{
  "num_hidden_layers": 11,
  "hidden_size": 160,
  "num_attention_heads": 5,
  "num_key_value_heads": 1,
  "head_dim": 32,
  "intermediate_size": 640,
  "vocab_size": 8192,
  "hidden_act": "quick_gelu",
  "norm": "rmsnorm",
  "norm_place": "pre",
  "norm_eps": 1e-05,
  "positions": "rope",
  "rope_theta": 10000.0,
  "rope_fraction": 0.25,
  "qk_norm": true,
  "attn_scale": 0.177,
  "bias": "none",
  "tie_word_embeddings": false,
  "parallel_block": false,
  "init": "normal",
  "init_std_qkv": 0.0564,
  "init_std_o": 0.0564,
  "init_std_up": 0.0564,
  "init_std_down": 0.0,
  "optimizer": "muon_variant",
  "learning_rate": 0.00938,
  "beta1": 0.95,
  "weight_decay": 0.023,
  "lr_head": 0.00617,
  "warmup_steps": 0,
  "schedule": "cos",
  "final_lr_fraction": 0.0,
  "batch_tokens": 16384,
  "max_seq_len": 1024,
  "doc_mask": true,
  "z_loss": 0.0001,
  "train_tokens": 106300000,
  "max_steps": 6489,
  "dataset": "wikipedia_en"
}
MLP neurons of a small language model. Each row is named by its layer, matrix (up: input weights) and neuron, and shows model dimensions 32-159. Each number is 500 + 50 x the weight over its row's rms, rounded and kept within 0 to 999. Numbers have three digits each.
After each neuron's rows, "fires on" lists the tokens most often at its 100 highest values on Wikipedia text that the model never trained on.

L3.up416:483522457504534511544495498608519465543481523604483499477514488369426553536630490530362503515449488459586526507409430535499545478496529546470548512401508457580522546513536472528511572538479421542495491511482567531490532486399404576435421468590488516433502462429527583420534468519482458495473566533505520534419462526599532500542549486592480473491491494462511542527474561435447493463448
fires on: " car", " Go", " Master", " Cle", "uck", " Wang"

L5.up34:568529569545493447495475495550585463439495465517521485511542516381504455420495501471453566497517538496562491520504517478404584468363542459536559503443478459550561571507633512534467529467435500487468539469494566593417522474507552483543474507565517418522566513521463549434621508454484480540596501547488455492419529391524503572516446561463560433493553453466407467491566490508563569496455
fires on: "\n ", " from", " second"

L7.up161:537511433491465504543394575482551496570554476347504477547519442551439440516488485558590503505467473509448515476512507483514500465447451569481431555542549494438506453501489500553553494506496419491479503494512524536496480452451463485456503504514426388442557552574527493529553516460456491483439378476452494616502540486433515483601559454444524576496425442501514419449567505502500512531604
fires on: "s", "'", " parts", "–", " 0"

L5.up460:514558385543608495540448536512397521470436491497520460463545468407498480525557570545538640564526478490516549477510538437530491581502466493497477563542506508491440519426514491482432565561449405479423430565466441603515504542485478550502515506517476481477479565542408541524496441514493587473554487436497481510441565506571574432507510488566511541486494560568516541471628474523476514493576
fires on: ".", " 0", " 7", " 1", "4", " 100"

L5.up486:453518453474485574536451426554491501470510553502482497531588542492537413523562408497609482420407572462446451491502518527469514483509474562541612516503472513456502505447512440580466501505503541521535573556476536521574444390427435585521453502388556491532438423421481587511455481579454493467527459486566482559494476519579550368593502473510451578610508434575438509493496518551570543436504
fires on: " bo", " fa", " ri", " bra", " fr", " ca"

L5.up598:479483574510556527440479485499462509454462435515554412529482525380455472528407496479519434515440478517537480472535503542414450430511538531530483514559464527486514508573504524502521584486438448456545571563490462510576648525469456407481455416474531551553552461498501561507488457438543548519509520519478517485403573495590499497561589500438438452555573488461535470488512502475566557550500
fires on: " by", " %", " from", " Apps", " ±"

L2.up286:526546428471397462487447508376453478431482457466516548490508496454407543462515512438467459548463587582420506469511457549454473542520547533538525501500457579528515555567527461447490502569523515534525568506493519551419566461478464454547501510567526583515459427501538460451573499506470494543479489461480506521487504626483477478429457443444462554439505501472418599486476512537439560605552
fires on: " Gu", " Mon", "Se", " Ber", " Sha", " Duc"

L7.up309:462507522532464474535488551525520471505514508463414519504528522538518506510459433557446455521512604562480542482644453517517605502553507533464405515543474547478439559474506495523447482581474532553397567448531429501542432559457435505506487481468520530565503466461535439575545537501508564456567535455479442513488422450512615475640424476486492501542515436462521524519619501486620526526407
fires on: " more", " very", "ly", "ely", " much", "ically"

L2.up150:540459443486452583532389525633502463473527487461474403442476482498582493492455486482519486470466558519442480387528451469516575516507560365520605485484521558574551517506559406475512493460501498539513517510427658510553507409368506568621447459430523456487432550501448567570449485500457508543543443448537498543540555491542529486475461493471493506565519486441503462566469506469522564529521
fires on: " un", " mus", " ind", " cor", " ext", " Ob"

L7.up289:460528556460378554420483509551525593483520471474533549366488474464496447498385447524562465438527477478471466578595569600518497501476580540549528609526545517539476502532388514496408506412570508475515485483569495521397454524500461558459448528574397437454499526494538546465459432479557445432509503502518498526480500519550506467492606524540501549536393482470491526516603499497589398558527
fires on: "\n\n", "–", " led", "|", " and"

L3.up172:480473462511515610373474564494596501573498497554494500477467463570542547474537550375475512487461556607510491444477454465438533483512516409538387582469396462501516515461530485535518446492483517553390557502539589523539523494458422489485534590442499498490464437577502481472540466419477508487477542439502448506481506541554356539523561488484442545487520418510414524541454529581580457529506
fires on: " use", " n", " ne", " allows", " take"

L3.up51:557489442444496450559446473603497473558465556487557506489511477521557429468491493509544551427518514487491481490514471511473460465501544446455595525517417496593487501569526589519521479525485551450555457411480492443536473500461509581541526549496501481447526582561541462542543592469417514551578505557559552576402540524625439449481585569466520436555548454464525504496506463532514482399424
fires on: " inter", " ju", " air", " Soviet", "imate", " Foreign"

L7.up405:418446544555515524498491457553515425561443536478468479528446432445472506514438529446459452495424520456439461557491449472512458549525478480450477582472511579559526424488543533458524453607473519618566525451541475477492506432544579583610513510406455568529469460558483466578521402442531557559431602562630400540471498527497437561514442556572505519575470529501398466616437526514445522511485
fires on: "|", "–", "=", " e"

L3.up312:433441506459449504435449488513554581518531482451570373465460500465527464494541460498508530598540457492509472515569552469549514464478553473404529530396458405518501484592465537590445478511456532501469437537494466449450513530425412487483577500460361432508468491498602562595453529525509529428529519514380444539453465527514440513530508476510439487466475456480390476520474547577528506557356
fires on: " received", "ust", " earned", "25", "23", "ous"

L2.up490:516474493527550489464516443501466399508540474420466441480484573436515538547581491471562573524520515576458540567478439523515585499507451562444536532408532509514483451430558499547472521408401491477428484523523539404441576486442343472451517579571531456439511416568567576531455529531561584558477522499447591541478477461504523529496449479573409488479424526473626510557506575470559486502392
fires on: " L", " M", " v", " V", " car", " II"

L2.up215:476470468498459439507540501510452399431512512577439424460576465446451504546615458494522530433523445496394518488520463420496423453519471511543467417510557412495549496437488488483494564631460359490463503531448538448550456400460504516464499424532463526426479464522622538519508471566549467519553432565445533491396526460505488530482451544452471460562370554503552614512461478452516488523505
fires on: " comp", " called", " den", " Est", " nomin", " Atl"

L3.up544:531575409515473438510543482543529434530534479495475508511519546470408410498514512496557599560544518534497612505446481389436466421477548549552507443466511486553375522406507496533469522458501460517473494506516476469449502487547547519438514519502544522570443501505530533521547586535542522480496454460431480425477473445428495469464562447486490504506424523608560494536563584352478480549516
fires on: " Br", "\n\n", " magn", " Den", " UTC", " Born"

L7.up278:495456438453465530498548473489423522550461522471407527502470480384495477447486554579512474510515550541482471447524514415420495477502390457571580548589480554483533454561481451409535450484564452539590522497472470441538453452544465446559428553424393488468392403514485515467534601518440557519546520485528483493486468433508524456466500553521507452575505506529536577451472531466596559444494
fires on: " an", " t", "s", " is", "the", "An"

L2.up218:475481496553551605530405517491501539519597512461548589532552409518531474499496558525489511573476528547455472517501519355441548477416427543470524461526503477476524559502492517504519498484487385494521490561456521402501526525543539536447505499346480548559540568500402513479492434438549485402499403505463522540459539513560504514570557474475529483496552476445413539484510504399497480440535
fires on: " Mark", " Williams", " Harris", " Operation", " Command", " James"

L2.up447:516472545442545549498486507588560473433458576401547549492490593489472598476408483406451431471572604546477532536435457536494505455470503511611510518520516447495549532542590484535513500546543545482454507449535532541571525461453540448537583562492515520550467506470411606491553491462493542565515448497553560491487534457453445480391544546458462453544540483448451456546448596644575437577516
fires on: " Best", "th", " right", " sm", " wor"

L7.up602:502614573513505477452516506513479489498505586348544421444579473407502517453428548516487462524462520540419532396534533451430490519491462472436520486401472451491526493398520592422491547532576543424480515515463461506499497526511538446504417579483524449480495577514568514519546510448498603566457503505465508526549475578505403444475566499462426626564450546576463518543552524482426529454490
fires on: "'", " one", " 1", " All", " Two", " 2"

L3.up620:533474436579534563481446527589550447387490466540486499543468555524468500466543477564485540516436498522534478462498494519439499366548449505461544480527492570510497490431535545468436535370502515487515530548578452476469449485482522465538486485486453530572385525507555526567374455521497479426511492478529539506491468583444443517486507533509483563525522442608447536678477553512504472521472
fires on: "\\", " Europe", " he", "[", " communication", " countries"

L5.up374:501537495495454526515527524513465537471517596565479517548512569371480496483467482440598567506535581419516493430476459525543451559564466538574498404533475613547473534537526551503551506482539445499579522482458466519523572454545479508527490405492473469432450470474464559448382607488422421530537420516472425486459473495480532509477465455437541606494515489436512577578555505527455489496550
fires on: ",", " ft", " ri", " mi", "U", " km"

L7.up558:464495477390480456450642496530520553506456484477520502526453623425507463424553404579476491559503477493549529437444540554479546511574560489586483467494551502526460473526423421477538507526505534478478509419469474473471471510453479381518482520486431438502474504468512504553416556538447472481447504515489623517521462455493506528490539549547505456597429530517440607451530499443528539468405
fires on: ";", " to", " of", "nt", " |", "nd"

L2.up625:459475492579454469549531616550483379568465477483469487556517511447523498567477445517517548565523499505475470510469449466528551577516474540516540495432528564544508477527377502501410469534607509487553596468420586483476566460547462498513513474468513498404543503573551534516500558470500610591448488402516423431500541593519548459479472506506526523464448560459502534558568487491471527624520
fires on: " ch", " g", "omo", " cm"

L2.up137:505481414563555503550479498548521432496516501463578520477480446503548573471523509506551494471340451543552528508552455476454495468460537554547531555512558470462601438503499559514509524455379512479488488570518585567554534569463426530486429484496550508426464435430490626568525582408542508613529530512477513563483451510526497437514464490454443451469465444517484593460450549471495448492473
fires on: " century", "use", " level", " hand", " order", " helped"

L7.up291:471535514526488559463459341458530476503559580555529502598491487413495466481548439573468492600465456489516591522416507458507625550495485474534491512559436516458484444399523532498548543447473454471424508505441461502441514375459538542563458539431525492480435447491532565488443467484561451479474449469522554526492522459554402485486553457418469478567453435542433512503468472554507438533540
fires on: ",", "u", " d", " a", " l"

L2.up224:467525516552533482470482456421537465495490482454493512481559512447534554475508523435557438548428520532538445457556514487519542493545481567479557490465513549519540540521488532431389468538491531521372492459491431444508549563425391570466557410520437520496469487506358569511510446475552586468510500419579525524460461453484520510449433519521430552393386489529468578483521527514514569528525
fires on: " club", " 184", " 2000", " 180", " 185", " 170"

L3.up438:551493530466475446600444528424470518496451481542608472584454495498424395501555399586545628543550480556568492509459395461447485426432472591458478454554483462531495510463467492426482621497496510464433484448530598439501488509518482522488491466413499448484382500507473489509461511513517529484388459511539441454482561447502462475467514447517505506521484542507535529576482609568472517540550
fires on: " end", " el", " 3rd", " sub", " moment", " Angeles"

L2.up240:443536417567503474533593498537530393506553477510461513487432508474518395486575573399541472519502544517573547511565505530479502438458538557524468403511530513438399391487580505513624538553433524482481532544490452453493470501525534567489427534461538471590460522564560541433498585551452509486579489543562536549553490537446517440517496473371443466555540530535488544555446508488370455487522
fires on: " fe", " b", " information", " ratings", " Labor"

L2.up452:542403484343455525509451591517628459518445497502491520485457496583340500552575496468513509441525589506460494497477456516461495473524543500582462455549471485500576531533457489618519509548445459443477503484539499513539511494463476436428569443513469434528457387507556531549579430398514460546412442475488487474561471522590493513472446527503514487443567488492496557557473470510527517529506
fires on: " date", " named", " tour", " move", " times"

L2.up59:507451523485548483465521553570506546477471449463531437511580490466447501534536478438462534518425595483464691484493461565531481452467568545468513512524467473534469453583525551552540562576540427517449537451474431491482583472622475513580651553550451529501451516491544525519479513528598483507472504529510563427442487479397502540476490449516503533484541431486474578509514489417485524543527
fires on: " tra", " Bronze", " took", " would", " either", " Player"

L7.up518:526563419561464520534465493522456606579497590512470515484562504442567515502507398478454604526456556460500567448388518548505486481556497578519491408524457550484499510519541489487539595439448489513463435468540531432458512544444543501546500412507542482496460523484539458489488439566406478419445459623549425639430447476557513498445527481478541502484484599484512500449569551518491479504571
fires on: ",", " Hong", "nia", "ki", "ove", " Northern"

L3.up503:553486447490433602572547465491438487447459536473466425518541506490496425500457468488524469522450566554445549499537570508537570591571500482518583520479543512551459474488541468453566618473456437491505469440637454479493464483565446456534559464508467491466480446512444459425545526541461478527452419503526488554511485505463480461432397633552579388515488510399548516554499532479508457448360
fires on: "-", "Ch", "sch", "isch", " Vi"

L5.up636:508537520452556500563535483505502499576501491502465431483554388452454562614520489531493582545552485561515484464538441478425469535531478525516573479552511519480431509480575547435509479556534521398504481494375562520454502563537438532495598464538518466533457481453471499508456489531474510496579529470502484477466595525591499513558532506468498498550525466494568410579439559507510467559503
fires on: " •", " h", " arr", " prep", " par", " %"

L2.up380:587467402529534499523532524455497487443460466462527474537626445521473509486558381449480610562493449538491445523487461502525486441524534504474473479447553522486558539610510397464505564576526555539505460498502584549525416579566418369542617499516549466434549508476474490484563578573513533498484455359564472533562429510486450517562573471378514549476525525466505544543497447473439454534545
fires on: " Ed", " Fo", " É", "fe", " fo"

L3.up359:462606487433419547555390560484553393493536537499439477510551586557461380495481552483359572502493462555505474483516475477548536482403540554490403591505513460502468540534509469510483478437386458480506460522414542455479493513495478465564531640474450477569526548527513539492446487479518506535490546481513480541382504471452590539528545443537565537538486489478439465575537485437481542480593
fires on: "00", "gen", "ón", "0", " Arab"

L5.up434:504379443471427499530407520559504496441484482523503511554459564508453421463462581473484524497481507520412564423473487626452475399485494490500510531481494547531489551549576497578485502469519441521560548546530491528515428513470493469531653482451461429563503433521554523545551524399458544484517582504537536390526504492602445407480485535556550455550435496375478555493554488579500542463497
fires on: " by", " ISBN", " from", " she", " ed"

L5.up200:540518558444515476644490530536511479366479530538463517453406460462539480518502409468406477465537443506426502449535457478563557466480515512508521575457372417475570457486554468532608512499470520485500583467486485448441464477404532450480420550492441519538604371471495528488475533516479462458471544461425521496493467574526501454477509463497516548547449515590532556551462456444489511563479
fires on: " All", " Pro", " Dead", " More", " Mari"

L2.up545:577492569512493475451577493575569524446537546488526506456570583497557581443476539506470499427517546449585555534561466601441492514435476468454501488433497541526571531541519445566457499510373528472445550525543536457453540600441528565498492511511442439490455445511488470496546414510433600534461460440537610514533468571530448463470518435552498498507431492507491574537412453428405467564391
fires on: " Music", " Film", " Congress", " Gall", " Coll"

L3.up515:454469418572488522548470554567453507537523518468496514466491424429463517424477478562451491528504548553549587509447468464492501526493545622545482518526528545529565501421492538447520511402518461504539501429489569450518513545464379514513565533540474506476562471480518485552501562487528489541582434413476546448515451540469373382593489495543476572561542424394506554476519543541561509428348
fires on: " Th", " Be", " s", " sh", " t", " bl"

L3.up543:459402528517450502470480536442444474448407461468545538558508432579509477392442529481523523465483462509385408536594557476522529447576473459450569424518438591509528469576501472405491529627505492480428606489534476430525462568479486628413505531498457505467528449523480474543469581423549541445557411545543456490492531558504521569429576477578518444502540506493493508566445464555452534448551
fires on: " out", " ob", " super", " exp", " cap"

L2.up182:570550431505497484490373465461471453574557468507454445469579555436495532500600529543484487549383430500426625428435502513523523481504491544530586451524428491467513381545488493518526500438471487515537478525482521570458559451473434471530513483542460528478543476527538511514552629544480586476562443492475446493432499571432482532562467521466565514410436494526507496501518489481489580473575
fires on: " Hu", " Hi", " Ten", " Bin", " Shin"

L3.up402:508584447483556487459409552535478572503580505457483511448412556537476499522475555485455507415515559531480597490483501520418566336501524484444589467416441444482454464512590569479504483592511498431534451516501498484498480448362505499476490411455463495520420565511552511511513509464549546495529495455514504498492482528487416524590506457458495453449591478493526521508542471556450443495395
fires on: " =", "ations", " deal", "'", " website", "Personal"

L3.up152:552482484483508471531491571523505418534467528505559472492581466449417474563478590529497454461608515475505561455409506563530442526670429497443612485530618517544544529553490526454447384480456513455527459512477490503480491431558493445433388453482561447418503592559493454479527504416537574414585440519462553486509458453508523397473489503478502432548518467483462580488443402537492548462450
fires on: "W", " Racing", "IL", "CC", " Regiment"

L5.up57:462491558495543500432549535501475413466477371502441575481518463391456490563483473484463502565496609576489484475486432520598470426575446607531516501517549548553441521565483441481501572565499471569574501542518464464531501492509394550536359522509492582528499511471486424515319500468466450463552481459513498462559464487533524544450487544455526567481572561478469527515578522515503559459521
fires on: " h", " int", " comp", " mi", " km"

L7.up235:444531533502439580429410469499579523548524532497525522473542450420605488586514451503516500525472509484500546474530508539519457501576517525496521603446470472517535462426440559517500562467540543511430485513539619504513536549383536493482454500505487501577554467455480584462556510569513481529537590517495523517451452495479456520403604436520493660511441555489385501557490471481465420397571
fires on: "ne", "e", "de", "ke", "be", "co"

L2.up29:475517476571542559521433501553510448505473546481434492541459521440559519469420451583460503476425479514436495489506419481466438477482509457515535557479434526474564492436540489457491507527450548477514663528458594512519558545469439521544561569472560423442537432507475469477429479505543491566587489513579485515588477627560423511470462561433409548656525419592395469479560490524553491465495
fires on: " g", " o", " s", " bl", " th", " gra"

L7.up98:512524534434610496548455395509500476529524426390494492509572424461512489442654550507549544505515537543499555439465463499437557490525475564488524518492449591499452428444489479456515482450512549504507424551474462463377457486483503593496500466482462496409527508577426522510453474560523367507472412471492499600334540535513526548541488533508476539466481527475528577431454463501482593502503
fires on: "-", "–", ".", " Mac", "The", "'"

L2.up564:487522510572389458432471488461430547509423505509439525509508468415500501527504515430560494324463433465467585468491486474527497472521554477527557431491424493571516444473539526523479473465527526444483442497498533452455531573559441554554436491549572540478419477467455600462507677498471532574509461425502560565469403447464426414545447522507488542431513497491426552489484478421547543569483
fires on: " Group", " match", "isi", " arg", " ver"

L3.up497:423479484508449461523480531471545506475448588548445551523544503502443466505461587504547576474507490458388547559417497458543523485503369503505509474588466488463493513500585458503486523505461459425569535421525533461503392506503497457542447430445429518501567574533460496462527539466456473649530524519550502445516522589548395570459508471528605470495442523478503487531632489558547526482448
fires on: "=", " Title", "and", " ft", " zone", " Int"

L3.up433:508484466575426520489511486490414416378525521546472524485529546448439443477521398491540499432474610456505473470553547559533526477410628594504494510572514550486405464496595572534565482543457364453497492510455534504418563535516539494509549497409585518449524492488473487487491470474464505369447471463464549460511462542469561506483541478510494455522554431449453512559475549437541408498488
fires on: "y", "e", "a", " Opera", " Years", " France"

L2.up186:446536482548491575484517478542464513522516453572483536458481474437398428502452521520408503520496503626402563532563467509497507460514487488455593487564446518543488445552501460451571520488545438491481465484481419442467496482497511399554397575603475471505417519498528538607507599551455450561468452474510553451507443506434486545492449496432558453447454514486525545432564530527529435586488
fires on: " more", " en", " En", " Rod", " Abu"

L5.up586:495533514561562482452445535507528522511524473514510428413537493497481502512491576499574499474569494506519431542454479485551516531503401449478466487412457572568465497524545511506534516479435450408525408567549512507473544535466540425519428518366488375480535487447449446521519454546520466420427410490398568487517453386626537543560443469457489565470459479510558544496555476533482541515504
fires on: " August", " February", "E", "born", "CC"

L5.up369:598525517463499448490480529467517487581511579538414506488465429459519479507499513465514497533418466598529547531479387497545536500468470513544488460513469487479415456435504474588441439420447451557527425505479533568420473484522474496544417528565499501463537514587502542461500433557485540379443455555528452491461432475539502565457516565503491550451557422564538432518571491451414516583591
fires on: "i", "ji", "ara", "mu", "ya", "u"

L3.up423:443403428433423554577513473445480536508561511530495482427553478470583504455518529382507537532480521499536508447484599529554615408532529483499543453479494521456481533475524523448444461467428472423426516455407519596491480525499408498432551427502516542501522554571514533575546437570462529500431516540543529449465420509490527490546507570585470522518505495461466518406523419491580422472444
fires on: "=", " =", " RUS", " Czech", " Awards"

L5.up427:542488530531493495482447556451448478495511525349595436493515558426530473554477439382517497464381473568576486372509488479497519462548506512519435451537537518591516424526429509544480471478454470437476448521463563546547484536566434449475519546468342537618492534530536530445505495469569406451522500430514445538532558511498470438494430510489427495558562500475426588449512516548588534485545
fires on: " 3", " 6", " 2", " 31", " 21"

L7.up533:527455553506504516486500502446404565496465496451552529523475602520478534402523512464407466424514516524556440572428481598502483513480448508446539530470511531551505472613476431501457539463499515394457471513532460569484539533515514511472479420340378578575540475507482540500491530503497531427468495538452550584371455410464407544486490574540505508446566540532470470485578522400469460444453
fires on: ".", " 2013", "—", " 2018", " 2017", " 2015"

L7.up190:466543490545501625551561454470480529566564504483523516516403440510554533477608523466464397453533618452482573500516461556514506479434599504494542499488484473496514514479515466528523615542478536515517477564486515467556469521477565476498533434457356485528436555530515495439374491478431455464500450464475445477571532477500621535576519512474449531467526635465446515590519456508522485552547
fires on: ",", "the", " that", "in", " Preceded", " and"

L3.up591:463480452451490571551472578486539419500594497502460541474564425488476477549574448555466531471475532484458456605433453531488514534491506491406548452517512485547559503456494489440494559457421482512511500398495593422463479559514549563482438483537518531478417516472478549584528444517535535519375433471433480598518526451506452397445578535561562579511454555568473507514498539486541477511471
fires on: " par", "ón", " José", " Vi", " Harris", " Final"

L5.up392:520413427548527608508465510431431575460510497394571537397550510511523589474457434456550487500613499538502551451500407443517500457486517580529575486455470574596507476531452440557518456549455444548549608511542597504467545534421426495537509545540512560494503466501437430480497510421513554517523511477514501464603498526509437508433511498475451534524524491416569584411508507443623482542463
fires on: " by", " cons", " un", " Fo", " acc"

L2.up400:436501558414416449454548483468548534568436619556474577486490519519462480480527425501509445542482547538599561512460509518560486544480482514510495512544492471499544474493590497389542472549512511418494513534511484501460623433449427527573528496502537469500483495415541548485504491533536474464363511442533537580533460481526555530443516494538490477492511503532441445477643584497488480484395
fires on: "Mar", " Dar", " Bas", " Oct", " Or"

L3.up266:603488498440439475364506537558540498512466428421501485535564424466523525535476463506506514552424466529449520409478562461492472500477405592444410471517488451560506370576521582462525505465484458526549552479469467487514462467439421530479490582479381495587493476612504540530518510526499529424547492434563514457525458520523440468448462660533506567465433402502484521443559600551487580485442
fires on: "Pro", "N", " cor", " Pro", " gra", "con"

L3.up635:503438432434464453432632487445571517443519533489531443505559546491412510450445514558501494451528561577576502470578551529429527490519465518535504439436571466503421460444483537525509604519481530468528532512451605473495468497496532496404427554438478448550465494462489514599514509515504544454510462438528530454447474479480411446498547534443489504546407479558499503521508543515547433620421
fires on: " is", " nomin", " called", " Succeeded", " qualified"

L7.up277:482518522534529495497450543480583469423500585499477581504490470524521537564528485496467507506480538545483498466558505508477450405466476492494499548416482602421454457464481443468513590476426471459432429364611533449451539474552564569559498549419464598475537508520455555489564529503507409509503368542510512457510590430573455505533424448534494533489547508471594530443472466489473440556564
fires on: " part", " re", " end", " prep", " coin"

L5.up265:441564537506467513410450529444504519505628551530500522455494538527424485478531562575488445488601459530434501494372488437557494512495607595472537437474522445426513466559461525527408488497440461542471523485461535482484611466455511577555484536585421469534522584513426519406516479473580460452492554523458563523494488431477460538479505555474475625490539582489568505541640522379574434484561
fires on: " |", "  ", ";", "|"

L3.up201:456434532510540509443505470477512459458466601412560539554392547464422570563527474463577480468515493529438495450539502480528529548452497485511572501519509645514424487485504495490558517555515528473471439431583358381418515495491462535521479530449429490565492483469557486499397509439496535529517531532565573515533440448494452480528482498458465532549430421462484503509583481468545550574552
fires on: " song", " published", " released", " planned", "\n\n", " possible"